{
  "n_layer": 12,
  "d_model": 256,
  "n_head": 8,
  "n_kv_head": 8,
  "head_dim": 64,
  "d_mlp": 2048,
  "vocab_size": 6760,
  "activation": "gelu",
  "norm": "rmsnorm",
  "norm_place": "pre",
  "norm_eps": 1e-05,
  "positions": "rope",
  "rope_base": 13900.0,
  "rope_fraction": 0.25,
  "qk_norm": false,
  "attn_scale": 0.125,
  "bias": "all",
  "tie_embeddings": false,
  "parallel_block": true,
  "init": "uniform",
  "init_std_qkv": 0.0193,
  "init_std_o": 0.0,
  "init_std_up": 0.0193,
  "init_std_down": 0.0,
  "optimizer": "muon_variant",
  "lr": 0.00528,
  "beta1": 0.95,
  "weight_decay": 0.027,
  "lr_head": 0.00404,
  "grad_clip": 1.0,
  "warmup_steps": 200,
  "schedule": "wsd",
  "decay_fraction": 0.382,
  "decay_shape": "linear",
  "final_lr_fraction": 0.05,
  "batch_tokens": [32768, 65536, 98304],
  "seq_len": 512,
  "doc_mask": true,
  "train_tokens": 592000000,
  "steps": 10230,
  "dataset": "wikipedia_en"
}
MLP neurons of a small language model. Each row is named by its layer, matrix (up: input weights) and neuron, and shows model dimensions 0-255. Each number is 128 + 32 x the weight over its row's rms, rounded and kept within 0 to 255. Numbers have three digits each.
After each neuron's rows, "fires on" lists the tokens most often at its 100 highest values on Wikipedia text that the model never trained on.

L8.up1158:135159170121163104116076116081120103172141130142137158078203117105101134149124142104150094126114155139092091098111150133149161150123132147164185111147045109110166151129183132145122166193120130064106113186103130101136149139142123189114146087128068133142180058114129137109144127056140109161060123156157124153089100190100138042148098168190091118158140122161170180173116116167130138121183150078097124172109165133126179132138176194155112107084099159104111131170103155071110082106169179119126177119059095118133129159134161094125170078156140132162161095045124184076106145101134136169125172140119146158173146116085123120168128152117167178133106138099127165118127152161155141114114086104126158150153119175151103131192138135103108108105146153186105108094155130211102145167144087
fires on: " G", " D", " Sh", " A", " O"

L8.up890:189119156081132135143109103125132139184081100174132138121102107119120108131112104120118150076106136088092128134171102090108163142083154148173145169140111115162125098128112131095147149145087124155164140106085143111155115168158087171114104119119143117160077151129177117197099057096115130177164157126100164176127097165102120130096101078085114214070086180111147140114086120124101157049155133139118187147164139136090173132120152108104165104094121125099092128104176122113176138127135096158120087099168089076206167145139160097135140090071138125180123202054088085108131081126103172195119113130150154124083084189092098135129097154123142152155102185087115117110105143121111173129201154118093173087148132130097174141100014150141112137097124102122144119101100111080149150114180076
fires on: " first", " part", " a", " Part", " full", " just"

L8.up1464:179155155120100160125105146120142137114136173122115144122102149140137176104172138103153093171112089129177097131138129092092127135122165066139205117098115161075170151111120136150153157154109176137094093084096138106091150098153109130116116141101082123174108158108160144129108058170089127068184136119121141142154123199148154158116088119111135149084129105104186117157105134121127090172145157117132129089158099120075150136144166099089125154140084166138160097106152141164132110085132112100145112118115096164139190068171141089201146192159157101106123034068161133156137119109162169123158112132106061114150084106189049111081083160108138176131132131148107070135137088148124116135116131132078177110117123156130150215119119134178148113044136137148154015112197071139173132093112136
fires on: " after", "n", " opp", " an", " than", "ent"

L9.up1697:124115157177103136073213144159157081118119112153109125108112098093139141139129135140121156118105092202138133169189145113120141107100110143162112078142087095119162080114208152076131078097160164161134141114178092155090085141156206120144108156119079083130143127064144147136156122114149124099172075126110106117125143143139152144160114128133146123129130200124118143133173109118123131078118095060146134095117104103132130118107193111126141149159163107124096074168109102072173180147089123106087175179116142093118162156171114107177134154142095168154091177160144103135091091186154053111100167161114166137179124144112079114158148058075174159091102162164088166145196080184124121179091160135140191086099155104123160133166146095158154156169174123168140133129077093102119078161111089
fires on: " the", " tr", " Women", " Pr"

L9.up1330:185139144077104196148188140114093105098181160103187134099105084175125134154105207100131119096106147175163110126171100155136125152072127113160133161081143164088133108176136076174172133052111170147149146117105177085125134117130147191161099132153132145093118105157123052125145141125130121118152120089106127141139108180168122119115186064100124129111164103134124172116162152144128143123155056170079071131107163157162103109119139067109222122115116116107067075068109120139115138072094127114203049147110150144084085134115141141135143076140139165136171169128158103200135150185080123096115104103131159152148083111107140140092108146161129114141044154066122112130097137151120106125140144163134132099175154106055148150088111153120139145084108133140045113113144140148153117121122169
fires on: "a", "o", " Ba", "ta", " gu"

L9.up2038:177108143188152090053082141127170127122108105061088114129083110112157104157152094127148117132114112117196084132128087109169052124112132130114169124107077119115132141142074154161145120101162134158153164143132134138164141112183119153163148149112146076117123104085176130120104127083108113143126084111119131123093155121089206113113115178090112145169057082196135112092095121081183046136135108110116120142140104096112130143097125150147139131171136103110083127141125150048145059147160117120175181124102084089121152118132092113160162128154100108092151069112140109136109134207171135198167166103107118141155092148119096070104117136164167145134052101153129125110159066160173135182166094103165141137161136134202109168106150138155174077067179088143189159163105109161085097158125127
fires on: " fl", " o", " n", " ad", "O", "fl"

L9.up1686:150131139113125131140109117175140131160110140106149129144096115064121093145067152134141130103127127216136118145147097128178097105120143115098124108093068115143146148096137150157109093043091120144085131069159133135122144156240106175129191080143095131199097148132155091153102159084106067129100133068087114140116164095134191157066084160090096108120153087146150148135137113107112133120116104126090163125088155141138069120142188162123153148205120149125112086161208117110119113160129139150124130123095129148137121098151156135166141158137056102125120113113169088133144139139115096181132143115128142169196132119151141068105117116084090195131149097132139157095087098104133060090182143160070139108145073146180113125109107108110139059098115143190210082195127106160138184145123079
fires on: "-", " N", " O", "/", "{", "("

L8.up1320:164118072129118124117070095146084122173190150109173038086102079132084121119154091094104094133170119111175113145113091146114106138163117164173120120122109172105164077046114155164119156115162089150197167197157112182122133182110177156126136126137137104148217104120112121129124129144151153178159101074100124136141142174108126169114107113159172140103176169123177160087101152069074169120133108150072116106090164100110105135161110125130175109129109126122092110118154166086100121100160134047106067128091135090152167083111137126126111174116111139157079076096153156110120093133159132138153127095136165108108169159101128108170167158147119186192124151113088073199104163196163139129139118177099133116109106097061114139161093130132152113130125110117094103074133159068119169144083173
fires on: " if", " when", " Candidate", " that", " →", " Women"

L8.up1788:098126150158141139112135160146152155068069132148132125146114071083151091075162114099149116163167183111153166103130128154177164165122108133117174080108101123097079155151103128182174040163123179144121093125096155169109123145142131121128096130117095147126157096096136096129099119119142163138132118090116133147041104156134117115090109155181154120137081044088111130052077142118168193096133105110162099198143135115109107166145107161108172066088135102101127145033131113154142143166132165161117116146186147093129119144131121085085104177103114090174113137157093190121163113119110090124180194153082140112136093161154121152084046138107174121079105122088062169121088112123093125173164163102142130149114088110141152149180091148097094120105099117124105107104138193130061079108174126
fires on: " v", " inter", " et", "s", " co"

L9.up712:082187127173166091125160145122115112150111105129112053104127069073158150116132110102125077118113139167122130104140110176105120146033091143141116110137136145133139115138140121120152069104146085131100137104123131112102158141154145128091091125092129101150158138101125112084116147098087036160121122080105044132114125083134200103116070102152161132109134078113133099108124156142108160154093149081168152183015124111110135098181109125103109134104133132149146105175104081104056174108177120151105126127105152136160171126155164171140151085131155148094140184171147096147173093169163113131178121196153128085077131168110174089156146163149127089104172127135144135165166146115096154087153114143131065186055146188116102186129103169143120161103050155120099122071152111159150109173158155
fires on: " an", " Ar", " ar", " bro", " att", " reg"

L9.up1569:152157104164125131130110060079063096138150169123156170146136096137175126095128117143167084110113144172136151126131119128069140085122168130099152086162190130149059120140115127125118164140153102113090149157102185158141129072140124204122121093119082112148146100079170120106105122118175168156135113110114138100117136085131096124227131119184125119187145102142106142116134119122183065168151185149176074166086130091101062114138138074150083121128152118174162140118154103170091204136080115167144130082130077137121164136125142091126165131122094170163138093112107130143115131099106176081084155175118067135115080130164166112130107139146138097104118121112087136189107112142185137142087176147096089124102148156172075056103125067154180176152089146113157170085184124184159201134109108
fires on: " S", " A", " Sh", " D", " She"